MLP neurons of a small language model. Each row is named by its layer, matrix (up: input weights; down: output weights) and neuron, and shows model dimensions 16-143. Each number is 128 + 32 x the weight over its row's rms, rounded and kept within 0 to 255.
Before each neuron's rows, "fires on" lists the tokens most often at its 100 highest values on Wikipedia text that the model never trained on. A number after a token or word is its count.

fires on: "7" 12, "}" 9, ";" 8, " –" 8, "6" 8, "2" 8
L5.up520 [181 123 143  99 144  92 119  73 115  91 166  98  98 113  81 152  99  80 173 122 132 122 133 135 191 116 138 159 114 132 126 163 151 167  99 159 138 154 155 124 125 126 131 161 167 139 149 118  90  97 146 128 140 145 154 184 140 100  53 103 173 138 125 127 151 125 123  85 137 146 152 106 105 133 116 211 193 141 127 150 104 140 131 175 107 172 114 104 126 144 130 120  85 157 122 148 130 120 104 165 155  74  82 104 129 163  77  61 134 157  53 182 128 156 123 138  79 122 100  52  89 116  53 116 200  79  86 161]
L5.down520 [131 142 110 168 121 142 129 101 125  77 132 143  64 120 196 133 153 116 122 172 133 109 155 119 109 151 112 129 151 144 120 175  64 125  78 151 152 146 195 138 115 160 116 152  46 107 173 109 102 105 140 141  96 152 162  74 159 142 116 112  89 117  62 123 149 140 140 143 124 112 127 111 124 101 144 145 119 129 169 113  82 129 151 118  89 179 145  79 135 138 103 121 151  97 140  78 103 121 117 146 163 114 188 106 173 121 135 122 123 124  88 170 118  82 132  95 141 148  68 140 134 139 153 148 135  92 149 107]

fires on: "ver" 22, "2" 16, "se" 15, "ious" 9, "ion" 8, "4" 7
L5.up380 [217 119 125 190  93 131 197 106 109 134 156 167 135 100 111  72 149 134 134 129  88 119 134 146 144 144 152 105 149 113 134 158  71 143 129 127 124 155 137  97 142  80 155 165 138 156  29 114  55 115 133 142 159 149 124 142 139 156 137 129 162 122 140  88 107 152 135  89 170 154 126 188  79 103 146 171 130 178 170 130  97  76  63 181  76 102  68 177 108 131 115 135 105 120  90 159 117  96 119 179 131 107 142  99  96 140 110 142 167 137 140  92 117 113 160 101 102  93 111 150 107  67 115 136 142 123 119 155]
L5.down380 [116 179 123 121 174  97 143 157 196 130 151 108 139 125 133 198 111 112  61  85 149 151 138 104 127 124 140 118  56 122 175 118 111 119 165 159 144 170 104 121 174 149 165  55 119 134 124 172  97 149 125  41  97 139 133 125 122  68 136  97 112 141 113  94 108 206 164 168 103 117 104 153 165 104  94 123 108 114 107  91  93 142 140 104 112 127 122 153 160  84  88 115  91  96 126 179 167 158 164 185 163  90  98  90 150  97 157 162 147  75 145 107 150  87 104 144  85 141 138 100 129  62 132 175 144 137 167 113]

fires on: "," 34, "us" 11, "ac" 8, "z" 6, "uc" 6, " " 6
L8.up219 [ 74 136 140 141 151 134  97 104 107  75 118 144 152 177 115  94 113 162 149 128 108 139  53 132 128 129 109 141 140  88 154 119 167 136  65  89  95 118 141 174 124 151 146 152 174 173 166 134 155  81 128 152 109 122 113 138  97 127 112 128 108 141 127 152 114 137 149 122 131 123 175 152 191 125 107 128 122 155  57 138 152 138 168 146 205 157 132 156 115 111 147 133 189 146  99 115 138 128 139 125 149 139  99 121 166 176  54  78 136 123  14 191  52 134  94  90 106 104  99 106  91  56 133  63 190 115 102 146]
L8.down219 [117 103 129 127  91 121 167 155 104 131 122  71 142 128 153  97 146 113 126 203 140 124 104  90 163  73 149 128  76 122 150 106 108  81 110 126 162 124 122 167 154 144 121 164 186 145 127  99 103 129 128  62 122 133  84 127 156 107  88 127 163 124 137 110 120 141  91 110 133 210 108 172  73 118 172 159 102 171 174 151  82 126  93 114 100 152 154 123 178 107 164 145 155  92 128 186  84 178  92 148 183 113 167 112  61  59 113 144  62 128 160  64 130  72 123 117 176 149 120 149 150 109  62  98  93 137 134 122]

fires on: " m" 74, "m" 17, " M" 7
L5.up168 [163 148  66 126 138  86 156 120 118 132 117  98  85 110 135  63 147 154 152 144 139 115 118 151 150 115 102 150 141 121 136 152 150  89 137 121 161 110 103  85 114 107  89 188 166 165  97 110 105 155 114 105 133 108 152 140 133 120  73 104 117  19 106 142 143 132 133 101 122 116 130 159 119 138 144 104 127 123  31 143 130 110 178 113 155 105 108 152 109 123 167 154  75 162 156  83 176 195 141 151 167 165 151 121 114  69  92 129 119 124  85 165 152 129  85  97  55  93 207 119  97 160  86 131 142 139 117 127]
L5.down168 [120  78  64 133 135 107 123 116 185 121  72 130 139 134 122  81 159 113 102 143 147  99 128 136 127 124 115 159 114 159 127 135 113  74 191 132  99 140 204  83 106  92 136  94 138 105 126 161 111 122 167  87 117 112 175 111 144 123  94 132 105  99 111 185  88 175 165 132  79 147 155 142  98 184 110 164  92 132  85 152  82 133 125 105 171 160 126 182  67 130 148 153 153 203 206 187 172 130 134  86 206 191 100 156 108 114 132 140 130 111 121 128 151 107 143 138 128 137 139 113  82 165 112 130 159 133 114 151]

fires on: " ex" 41, " re" 18, "\"" 10, " us" 8, " un" 6, " per" 4
L5.up465 [ 81 145 124  75 135 134 138 147  87  85  99 171 121  98 119  95 101 167  28 194 111 140 151 114 165 137 129 136 135 113 115 131 120  56 118 186 155 195 135  93 112 153 120 126  61 166 125 144  70 160 121 140 111 168 135 141 118 130  91 136  64  89 158 183 185 138 126 154  90  60 116 131 135  98 122 147 122 113 119 138 168 123 121 164 163  74 128 126 147 150 137 121  40 156 107 100 134  93  91 145 147 106 177 156 155 105 101 129 118 147 124 139 145 145 106 169  79 137 132 174 123 121 162 119 175 152 131 146]
L5.down465 [154  69 202 116 142 136  87 213  36  89 120 150  93 153  97 125 137 148 133  99 128 167  37 148 152 144 105 156 145 112 119 150 179 159 169 163 119 105 148 121  99 148 144 105 120 141 160 142 122 121 107 151 149 117 162 127  90 107 140 126 141 186 170 102 110 126 135 159 136 118 100 178 107 133 138  56 163  74 161 159 120 158 145 120 117 171  84  75 122 156 161 138 155  87 162 159 122 140 169  97  85  67  83 145 140 133  75 135 182  96 114 112  91 215 125 132 137 144  85 124  84 138 110 116 108 149 108 116]

fires on: "a" 100
L4.up336 [151 126 139 111  83 141  76 169  75 117 153  87 101 121 141  80 146 186 103 105 105 106 143 128 177 126 142 146 151 139 116 129 109  83 138 112  59 113 122 120 113 105 141 123 118 181 139 149 127  96  57  44  84  57 163 166 133 106 153 127 139 164  84 177 134 137 163  76 140 144 173 164 121 163 115 181 139  70  82 127 178 108 123 129 120 152 123 130 122  79 116 153 157 212 115 117 125 136 127 133 158 113 154 184 151 140  85 117 168 106  92 137 127 112 114  95  90  95 147  99 102  95 160 113 173 111 114 127]
L4.down336 [154 130  91 122 133 207  97 198 104  42 113 146  53  82 128  43 118 158 114 106  99 158 159 110 131 139 161 162 125 112 168 173 126  36 175 135 159 165 118 137 122 123 133 111 174 186 137 125 143 157 128 108  87 120 150 153 123 115  89 141 116 156 122  99 101 102 128 141  97 135 150 148 107 140  96 156 148 131 154 116 136  99 154 133 145 172 159 132 101 100 134 157 154 102 128 182 119 126 186 168 143 123 152 157 126 111 105 139 175  87  74  59 147  59 111 131 124 129 191 124 157 109 130 138 139 168  68 123]

fires on: " m" 52, "." 28, "m" 11, "im" 5, "pl" 4
L8.up243 [102 149  92 109 126  80 147 126 113  81  80  96 104 150 105  82  67 192 137 169 138 120 109  81 202 143 109 144 156 128 105 112 180  88 165 118 133  83 102  54 106 148  80 166 134 151  83 150 108  91 134  84 103 109 186 164 110 131 129 150 120 136 115 193 204 162 154 112 154  80 143 119 120 138 125 192 134 153  37 130 114 108 137 132 152  81 144 118 119 135 134 100 128 144 183  73 190 163 153 123 163  92 141 141 138 119 105 101  99 105  92 137 175 134  75 162 143 114 141  78 135 142 134 122 135 119 102 123]
L8.down243 [ 87 130 128  87  78 123 157  92 189 161 152 160 161 125  44 136 160 130 125 107 132 132  88 132  79 138 135 177  83 138 135 153 108 162  99 121 113 146 214 169 167 116 137  76 104 116 113  78 131 165 102 132 147 127  50 126 111  76 172 112 152 121  91 103  86 181 165 119  65 171 103 144  78  80 108 152 133 122 161 127  98 121  75 107 142 143 113 148  85 151 147 194 123 206 156 134 169 126  77 173 149 153  91  91 121 107 157 146 157 146 175 110  96 165 163 174 122 116  94 145 114 123  95 154  90 110 124 148]

fires on: "es" 63, "ing" 10, "e" 9, "t" 4, "ts" 4, "b" 4
L7.up450 [162 123 142 100 123  70  92  83 173 113 168 123 164 154 176 166 192 139 112 130 152  87 132 180 129 137 136 124 161 138 139 192 157 163 107 208 147 104 154 125  88  66 150 190 116 140 140  96 109 150 121 145  99 107 104 129 150 157 134 128 128  13 148 129 143  48 151 166 155 142 117 177 126  69 123  86 157 135 145 153 187 140  78 127 191 122 134  81 129  95 147  63 110 118 149 120  83 149 117 154 134 115 118 125  78 172 130 148 101 115 126 159  86  85 102 124  95 156 125 152 118 137 110 125 139  82  96 128]
L7.down450 [121 131 107 146 171 182 180 164  77 143  29  99 108 118 108 165 160 133 119 138 129 136 127 155 146 170 113 119 164 166  90  65 145  91 172  85 111 123 137 154 137 225 120  89 181  50 100  90 116 130 100 111 172 172 112 120 168  88 152 106 180 144  72 154 153 128  86  87 149 137 122  96 131 139  96 123 105 110 129 103 146  84 179 164 104 151 106  92 132 148 108 159 115 140 103 167 136 150 113 126 116 159 135 164 166  95  80 163  78  56  83 140  97 145 140 109  95 188 117 120 194  99 116 140  68  92 136 156]

fires on: " " 46, "8" 9, "2" 9, "6" 5, "7" 4
L4.up333 [168 101 102 119 154  68  64  55 112 177 132 106 108 124 108 108 142 152 112 103 122 125 164 150 133 135 149 136 108  58 130 172 154 218  57 120 121 111 192 137 177  70 148 100  83 218 106 100  81 161 109 164 103 132 139 147 121 122 131 145 190  88 107 147 119 150 132  25 149 140  77 180 119 101 182 196 193  97 102 144 134 120 117 136 154 129  93 107  98 139 148 102 120 178  95 132 134 144 135 120 135  66 135  84 100 149 123 105 142 131 134 145 137 150 131 142 105 151 103 130 132 142 138 134 156 128 104  93]
L4.down333 [113 158 102 119 124 145  97 134 141  87 166 117 140 122 118 156 103 133  91 100 117 104 126 118 132 153 102 107  68 133 138 115  83  77  83 106 122 120 100 129 118 200 187 103 142 124 138 133 134 100 107 108 128 168 120  96  78  93 123 134 106 131 168 182 128  85 136 112 125 151 133  98 129 183  84 140 114 180 127 147  95  62 202 105 147 170 144 154 137  69 154 117 171  98 136 205 147 134 132 168 170  59 201 109 191 135 182 121 111 169 137 174  87 115  90 104 207 102 111 121 108 117 156 174 133 151 158 156]

fires on: " be" 37, " is" 20, "\"" 9, " includ" 7, "k" 4, " been" 4
L8.up622 [182 118  66 118 175 145  96 186 147  76 140 209 141 117 137 148 123 141 130 143  99 121 123 147 163  87 139 173 131 145 121 130  84 135 147 153 132 116 173  63 139 127  76 198 133 151 150 149  64 171  84 118 145 151 154 105 151 133 125 116 114 110 159 151 182 169 116 111 164 149 147 112 132 114 143  87 124 109 135 170 156 125 167 158 119 178 115  67 116 108  94 139 126 125 169 182 115 157  87 126 142  89 124 105 142  63  50 165 141 145  72 140  87 130  83 157  72 118 110 141 114 171  76 109 138  55 144 110]
L8.down622 [127 126 162 150 122 114 143 122 110 101  59  85 139 192 123 167 136 172 100 113 153 175 138  81 143 120  74  96 115 183 106 109 220 123  48  77 106 117 140 124 155  75 113 106 157  99 166 112 140 172 156 145 137  90  86 123 112 161 132 150 134 148 108  83 115  59 134  79 123 134 117 125  66 133 102 132 137 145 173 114 114 132 117  63 174 118 105 130  96 147 167 183 114 133 164  77 109 112 158 145 155 146 147 134 119 165 202 111 208 114 114 204  72 104 157 117 136 101 118 144 137 107 105 159 148 192 134 105]

fires on: "S" 16, "4" 12, "y" 9, "es" 8, "2" 7, "3" 7
L7.up635 [164 100 138 131  94  98 120 199 118 128 124 108 133 185 120 159 145  97 159 135 135 142 123 161 148  89 135 135 142  68 148 202 120 179 101 140 155 132 197 170 162  48 169 130  95 148 132  68 116 162 117 159 128 139 139 164 118 161  84 107 150  92 169  94 102 154 146 107 125  68  99 161  65 112 145 156  91 133 127 219 109  68 148 114 113 129 111  95 110 120  85 151 135 130 136 139 142  87 140 105 140  93 100  76 173 122  92 125 180 147  95  90 121 110 101 172 113 109 159 131  79 106  79 145 193 116 118 105]
L7.down635 [ 23 158 139 115 177 166 126  93 155  61  90 106 147 110 160 182  99 158 134 133  97 119 130 108 130 182 124 175 117 147 122 174  90  88 179 141 169 160  88  94 108 124 136 106 128 126 112  62 132 118  73 150 105 148 161 160 156  85  93 107 120 135 143  93 169 165 108 109 124 115 120 104 129 135  75 184 154 157 165 135 100 105 189 131 121 108 143 113 143 158  99 110 117 141 178  93 157 158 117 121 189  72  93  88 136 149 123  49 145  85 179 154 110 147 161 101  77  73 145 139 169 103 118 145 158 136 120 129]

fires on: "," 40, " " 20, "cc" 19, "ates" 6, "s" 5
L4.up48 [150 156 170 159 123 166 115 164 107 147 112  91 169 128 140 123 159 183 190 151  94  43  83 151 150 150  96 139 201 126 150 151 181  81 105 101  66 118  91 120 131  83 100 137 183 191  89 123  63 134 122  71 143 122 143  98 126 164 108 102 156 168 114 177 125  92 136 122 152 150 124 145 131 129 125 141 125 113  94 127 130  93 146 124 124  84  88 144 135 111  96 117 145 173 139 128 142 121 139 115 135 113 116 181  61 114 102 128 144 102  49 165  77 138 124 123 107  54  98 113 130  45 109 139 180 117  95 122]
L4.down48 [146 161 113 104 143 171 129  89 134 202 145 107 103 137 149 110 128 123 126 108 191 142 128 130 136 134 146 121 148 128 122 187 113  70 109  86 180 207  65 139 133 102 182 167  95 105 157 157 107 105 118  79 134  89 125 171  96 104  92 119 173 111 148  82  97 185 139 193 109 116 104 103 104 100  88 144 131 165 147 118  99 104 158 110 192 191 130  66 184 103 128 129 144  70 105 140  89 126 119 114 134 124 177  79 109 128 101 108  49 132 123 129 139 141 128 172 166 195 157 158 123 138 177 153 168 122 133 160]

fires on: "r" 31, " H" 26, "ol" 9, "in" 7, "er" 6, "i" 5
L8.up398 [138 181 158 130  93 124 103 159 121 131 181 151  91 166 179 165 145 149 177 139 102 106 166 164 118 108 158 153 157  97 116 157 155 121 158 153 122 113  91 111 113 128 167 108 152 126 103  95 154 160  90 101 182  83 136 181 195 121 104 139 122  85 143 104  83 149 181 139 190  77  95 102 130 145  40 117  81 153 156  64 166 134 119 143 124 145 130 146 137 111 108 191 103 175 137 167 174 141 115  67 139  80 119  99 147 127 101 153 188 108 100 111 149 110 118 114 104  65 139  71 112 163 120 118 150 128 142 126]
L8.down398 [122 150 144 166 169  89 139 108 137 118 225 127 145  90 181 139 166 114 100  82 125 127 117 142 133 143 132  77 167 142 113 114 124  87 110 159 142 166 158 103 169 111 134 168 109 139 193 160  91 126 122 123 154 138 131 136 101 140 168 141 169 127 181 105 111 102 101 103  86 161  70 126 147 102 113 120  81  70 141  76 116 104 131 133 149  93 125 133 114 154 103  73 106 134 191  96 125 121  84  85 125 132 116  69  91  86 176 117  97 146  94 102 105 115 133 101 147 133 146 194 183 109 118 138  91 143  84 132]

fires on: " are" 15, " has" 14, " is" 11, " v" 7, " ch" 6, " sc" 6
L5.up322 [119 121 190 144 136 105 106 100 144  74 167 110 103  92 157 137 122 184 145 149 146 110  96 108 132 155 132 171 113 138 148 175 155 163 112 155  62  99 151 169 147  69 106 150 143 120 153 148 118  84 155 210 119 147 122 148 153  85  76 108  97 127 192  84 140 108 146  77 139  99 142 123 138 179 157 195 114 161 158 132 110  75 188 122 216 112 126 122 139 143  86  92 134 116 191 133 133 118 115 124 156  98 165 111 131 194 104  92 117 130 121 132 122 157 131  97 148 144  97 141 100  96 120  79 106  80  59 104]
L5.down322 [180  31 144 110 133 127 155 124 145 124 180 109 120 146 153 164 166 111 145 143 167 138 103 141 114  94 157 114 132 190 111  91 190 130 181 118  90  74 105 135 144 126  77 116  94 144 126 160 121 112 100 161 100 150  87 149  70 169 130 124  94  79 122 122 199 107 108 132 136  94 141 144 141  51  97  97 115 105 119 156  88 133 132 161 114 130 109 101 154 106 150 120 101 141 107 113 155 126 142 140 135 105 191 114  87 148 105 112 115 145 148 150  93 112 133  91 148  79 180 141 143 102 111 136 144 125 106 122]

fires on: " E" 27, "r" 15, "ro" 14, "f" 10, "er" 7, "E" 5
L8.up428 [138 147 136 135  78 180 162 153 115  98 125  95 118  89 174 167 144 185 175  80 118  94 153  98 139 136 176 124 146 121 125 142  74  70  88 123 145 111  87 127 112 163 139 108 115 161 105  89 133 101  78  98 119 104 172 154 133 100 136 100 137 176 118 100 146 124 129  82 156 155 141  97 157 175 111 137 137 166  89  71  91 122 123 192  68 105  99 199 101 106  85  97 172 114 139  77 205 113 140  89 152 101  86 133 196 141 134 150 179  98 123 109 189 124 141 143 120  70  95  78 101 122 108 106 138 130 130 179]
L8.down428 [125 119 138 136 130 183 160 158 140  89 123 124 174 130 198 101 180 122 163 118 181 201  94 135  88 136 136 167 111  99  90  53 166 140 167  91 146 138 111 173 123 138 143 127  89 113 134 119  94  58 168  94 149 153 114 106  87  94 158  83 171 103 127 145 147 173  93 140 124 159 168 169 121 105 163 115 169  82 136 124 100 126 113 136 118 112 136 108  40 127 118  85  99  86 135 158 162 111  83 103 114 122 121  81  78  93  92 109  82 108 111 158  68 115 152 142  86 178 123 145 135 168 123 129 169  95 185 141]

fires on: "a" 57, "e" 20, "al" 9, "th" 4
L7.up495 [145 120 163 142 103  81 111 176 152 140 142 143 110  88 155 143 129 148 163 106 104  87  43 156 151 164 149 188 131 171 148 146 106 155 144 146  48  90 132 134 135 153  75 128 140 186 114 156 114 144  87  96 113 116 140 201 171 160 139  70 101 123 128 171 106 127 112 118  99 130 137 125  89  91  62 138 116  68  63 146 140 122 160 165 108 163 109 137 143 136 135 126 119 190 170 112 113 127 125 107 150  97 153 146 119 122  84  81 121 104  79 224 125 105  94 133  92 107 123 131 122 134 127 128 216 135 106 153]
L7.down495 [142 136 142 113 127 136  82 141 135  73 116 155  68 121 138  68 151 121 103 108 148 143  91 109 100  92 108 133  90 174 142 166 129 135 121 194 161  80 161 133 154 140  95 119 153 107 103 131 202 102  78 124  20 127 147 185 122  61  84 147 117 196 138 138  90  85 117 155  64 174 152 145 126  99  99 131 119 163 171 142 137 123 172  93 138 220 105 135 104  95 148  94 161  94 149 128  97 146 174 135 134 116 175 150 121 126 166 119 173 116 126 114 115 137 143 161 128 175 149 128 152  81 130 142  76 134 158 105]

fires on: "\"" 75, " \"" 5, "]" 4
L5.up102 [122 182 149  59 147 155 147 151 138  92 139 165 140 106 132 116 154 125 124 162 130 143 138 131 176  94 112 134 192 113 141 153 117  99 109  99 152 143 172 117  88 186 147 164  93 145 155  86 115 139  89 104 161 145 149 167 137 135 150 105 129  76 134 103 147 162 125 118 171 123 128 142 127 134  92 106 137 141  86 130 114 142 119 143 132 119 168  67  99 122 107  98  55 170 187  69 149 137  96 121 149 107 128  72 167  63  87 140 105 188  77 152 143  89 136 122  45  89 126 148 115 125 107 108 202 119 130 171]
L5.down102 [123 115 168 144 159 152 163 104  63  91 139 111  79 208 106  87 158 102 138 100 141 185  64  87  99 132 167 130 127 143 129 136 152 122 138 146 144  96 136  93 114 127 156 150 112  67  90 133 147  85 114 130 133  89 115 104 127 124 149 121 133 130 196 167  70 131 117 146 143 125  85 137 162 138 164  82 170  77  25 158 125 125 172  84 122 154 145 120 114  49 140 152 138 117 126  70  82 145 160 128 123  89  77 161 118 123  95 102 193 182 131 169 138 156 168 127 122 171 128 178 120 137 104 148 135 133 173 138]

fires on: "m" 19, "2" 12, "7" 10, "6" 9, "a" 6
L5.up144 [206 179 139 199 128  53 117  80 137 108 146 108 149 159 120 131 146 179 185 105  93 103 128 194 145 121 117 150 169  66 155 176  99 175 126 139 121 107 170 123 209 100 121 157  83 160 113 103  77 129 142 161 144 155 158 134 106 121 124 109 162 133 131  68  96 148 123  88 162 130  91 116 122 108 151 157 134 179 116 142 129 104 106 131 126 135 109 104 129 101 126 105 131 149 155 152 143 187 122 127 147 134  89 100  90 155  74  76 118 120  91 172  86 117 130 155 133 117 107 143 113 148 109 116 138 104 108  58]
L5.down144 [186 190 147 133 140 173 125 150 140  56 104  86 151 160 110 156 126 147  58 146 134 138 108 104 138 146  98 133  87  91 106 112 176  95 103 116 158  51 138 133 121 142 102 118 129 166 100 197 162  86 125  65 125 155 160  93  68  99  85 147  97  94 110 109 128 129 121 118 102 153  68 135 149  92 133 185 168 116 156 125 107 146 155 130 175 148 108 102 167 132 130 177 187 114 137 129 161 131 115 179 151 166  83 124 150  83 119 140  87 146 133 136 136 169 151 124 180  94 118 105 167  79 185 135 184 139 175 102]

fires on: "." 47, " m" 19, "M" 10, " R" 6, "R" 5, " M" 5
L8.up100 [ 80 172 144 170  70  81 118 120 149  78  80  86 120 161  96  76 127 195 104 145 135 108  67 135 150 102  63 154 180 148 137 127 109  98 116 130 111 115 152 108 145 131 156 193 157 188  87 122  85 156 121 158 111 100 144 152 121  88 157 104 125 136 118 129 150 145 138 151  97  90 132 137 138 124 154 133 105 162  64 201 101 118 147 128 138  83 130 162 146 106 132 142  96 226 181 123 176 157  82  99 150  66 165  85 173 122 130 117 128 177  90 143  81  97 126 126  48 118 160  80 118 113 118 121 179 125  96 135]
L8.down100 [146 123  92 148 144 135 147  45 166 132 114  89 180 154 125 124 176  94  74 148 135 110 163 128  54  85  88 175 104 130 133 125 135  97 123 119 165 136 125 173 104 103 150 117  89 137 147 139 115 126 142 112 164 126  67 153 128 105 144 139 162 157 159 156 103 200 112 136 112 117 133 169  59  68  87 182 135 119  99 120 146 149 109 156 164 119 129 153  92 153 130 149 110 133 137 158 155 149 106 126 154 190  85 128  64 159 121 170 128  99 126  81 120  72 128  94 116 114 119 170 112 141  75 151 151  93 107 122]

fires on: "ing" 19, "or" 18, "es" 8, "ace" 7, "ri" 7, "ence" 5
L7.up6 [124 138 185 139 111 100 116 117 146 176 173 109 193 114 165 102 154 158  82 115 154  79 147 193 122 141 147 132 180 112 138 163 109 184 127 201 150 164 168 131  92 110 124  80 146 215 112  85 112 204  98 181 172 157  98 130  69 144 122 164 128 139 133  91 130 170 133 155 139 106 119 175 162 122 114  98 180  84 116 124 185 115 146 123  81 112 143 146 110 166 117 117 118 143 128  97 105 134 106 105 134  95  70 183  88 118 108  98 176 140 146 164 110 137 132 142 163 109  61 151  73 118 160 143 138 115 133 115]
L7.down6 [164 123 134 114  92 149 136 147 154 142  91 135  95 192  98 144 180  96 120 151 122 134 130 166  79 149 118 132 162 126 177 115 113 115 130  46  88  88  94 178 193 122 150  88 120 123 149  97 165  57 202  88 152  94 143 149 193 109 139  96 112 113 167 125 126  97 156 101 153 175 123  89 152 158 107  84 143 107 134 143  57 185 148 145 122 103 102 103 133  88 147 155 144 138  92 156 117 202 122  93  97 178 146 102 143 173  98 197 146  89  74 117 123 115  96 135 125 124 199 117 140  76  77 162 133 111 120 171]

fires on: "ing" 25, "es" 20, "s" 16, "ies" 10, "ings" 9, "y" 6
L7.up609 [171 175 129 121  58 122 128  84 161 119  93 106 147 165 143 202 107 168 111 134 165 124 145 121 137 137 141  98 156 161 132 133  96 164 119 201 119 116 154 125 150  96 183 161 141 140 101 146 100 158 152 148  72  76 128 104 144 143  97 136 162 139  96 153 183  88 136 151 218  60 102  96 140 140 193 134 157 129 134 131 129  56 119 107 176  88 152 107 108  93  99 135 196 173 105  96 151 144 110 107 136 166 166 156  99  98 110 138 146  87 166 121  56 145 122 145 158  70  93 134 147 113 135 148 129  72 101 114]
L7.down609 [111 135  88 143 110 164 106 138 109 209 131 147  97 107 123 148 179 114 134 103 174 169  45 166 183  72 178 133 109 231  91 121 161 142  93  97  94  91 141 191 136 165  64 161 139 123  95  82  93 111 122 155 163 142 125 126 124 105  99 136 126 128  95 133  98  96 104 129 117 143 161 180  80 116 125  74  99 132 173 142 110 151 153 119 108 134 115  98  98 124 150 118 113 195 175 115 123  89  85 117 119 106 108  79 158 159  72  84 107 165 114 130 113 140 158  99 109 187 169 132 146 138 196 127 140  90 158 176]

fires on: "w" 27, "ld" 21, "ind" 17, "ast" 11, "st" 10
L8.up592 [128 158 111  85 107  98 107 111 119 168 131 115 106 111 122 142 147 136 117 127 166 130 130 154 120 124 158 148 158 146 131 140 122 154 156 106 123 126 192 120 106  51 110 111 159 201 121 101 129 196 107  97 158  97 167 144  77 150  84 185 107 105 105 147 150 134 189 148 131 109 149 162 151 176 140 128 120 120  30 219  99 118 199 126  98 149 140 129  98 107 142 126 132 121  96 151 140 145 129  71 140  69 116  88 119  56 141 104 150 216 116 152  69  74 140 132 146 119  52 118  48 165  91 132 159  95  82 110]
L8.down592 [154 146 123 150 109 141 140 191 169 141  99  68 117 140 147  76 126 118  97 180  70 156 140 154 182 108 108 111  99 118 164 136  88 136 160 119  89 114 134 106 170 115 109 111 161 109 169 159 164 163 157 183 131 149 233  65  91 146 174 133 163 133 154 157 155 123 126 165 109 119 167 159 157 135 129 152 169 178 166 105 132 161 118 151 166 109 118 111 130 125  87  90 116 115 140  81 115  67 161 106 120 164 101  97 124 105 143 138 116 100 138  85 151 144  85 104 134  98  96  89 137 107 108 175 119 134  82  90]

fires on: " H" 23, " P" 21, "ind" 14, "ast" 9, "ent" 4, "ill" 4
L7.up194 [194 128 180  91  79 122 167 104 139 175 162 134  88 101 114 108 154 106 181 112 157 112 161 179 124 128 111 160 160 171 106 152  87 156 127 112 166  88 117  64 120 137 112 179 119 116 112 108 163 200 113 135 111  98 128 150 126 159  69 143 143  98  91 192 134  94 145  89 154 151 131 149 147 124 135  85 116  83  97 143 243 132 170 129  79 113 122 135 133  84 116 161 143 151  87 138  95 108 109 115 139  97 128 114 159  90 143  63 124 215 108 144  77  86 147 129  99  94 125 107 101 168 142  83 164 149 139 103]
L7.down194 [168 109  95 146 204 129 155 139  70  33 144 115 126 156 139  87 186 140  88 146 138 127  92 167 120 132 131 119 153  82 167 102 130  90 169 114 169  89 141 120 127 158 122 173 149 128 127 145 143 111 146 136 155 154 169 135 168 154  83 126 173 161  72  92 155  87 104 102 101 129  77 131 103 163 157  87  67 161 141 105 103 154 117 124 175 186 118  42 173 153 188 166 134 137 131 100 149 141 118  99 138 110 142 151  92  63 153 145 132  46 151 111  94 159  89  92 148 112 126 115 146 178 139  92  90 108 157 103]

fires on: "m" 69, " m" 29
L7.up481 [154 167 101 142 117 101 161 156  64  83 114 133  89  86 160 101 130 179 109 152 154 121 164 138 129 137 158 162 136  93 130 145 187  95  63 110 144 107 138  66 132 143  89 142  44 158 107 143  94 145 113  71 144  87 158 143 123 119 131 135 116  46 131 125 151 143 146  54 194 167 129 135 104 142 105 123 136 116 123 171 126 139 121 125 133 130 138 183  78 121 165 114  73 180 142 128 186 158 162 126 150 119 169 145  89  46  66 140 123 151  63 183 115 110 104 123 103  70 138 149  88 158 129 123 169 136  85 135]
L7.down481 [162 135  64 131  94 114  71 100 138  84 109  92 138 149 100 128 126 142 136 119  74 106 102 150 102 104 149 136 214 143 138 176  77 131 134  96 104  82 207 178 162 123  94 179 172  65 103 157 149 108 147 136 146 118 172 102 110 101  99 134 136  94  74 149  69 150 127 143  42 187 109 113  93 179  96 187 119 111  97 161  76 109 111  94 140 146 126 144 137 129 175 168 143 166 163 131 148  92 135 147 131 150 152  79 102 106 137 150  70 125 130 169 126 169 141 152 174 111 171 146  91 154 135 162 160 115 140 132]

fires on: "u" 51, "ul" 10, " on" 8, " j" 6, "h" 5, "az" 4
L7.up572 [170 121 126  70 142 110 145 134 154  50 145 105 100  48 178 124 126  92 144 151 144 119 170  71 131 102 173 130 177 102 148 126  86 140  84  93 121 109 127 101 109 108 211 154 143 125 102  98 165 148  99 137 115 108 151 199 203 160 140 120 151  82 103  90 102 130 125 111 169 122 140 115  79 118 121 115 101 147 106 136 143 164 112 130 150 111 145 117 130 106  91 119 179 114 166 147  82 172  95 177 148 114 115 136 190  79 116 191 120 123 143 115 136 102 150 109 105 127 147 135 170 135 126 101 148  90 100 138]
L7.down572 [162 133 189 137 203 125 119  75 144  80 145 111 102 165 126  89 151  96 184 134 178  90 109 168  64 151 141 105  99  71  98 112 133  76 133  80 120 121 127 118 191 146  93  82 114  52 124 141 112  97 119 127 139 114 102  85 157 106 167 102 169 205 151 123 109 105 145 134 132 117  83 135 157 107 102 197 122 177 104 153 108 110 120  98 101 109  95 176 136 156 141 128 123 175 128 158 157 165 216  71 136 134 153 127 152 150 132 158 121 157 121 131 137 162 133 125  96 138  70 155 164  96 158 134 145  70 158 149]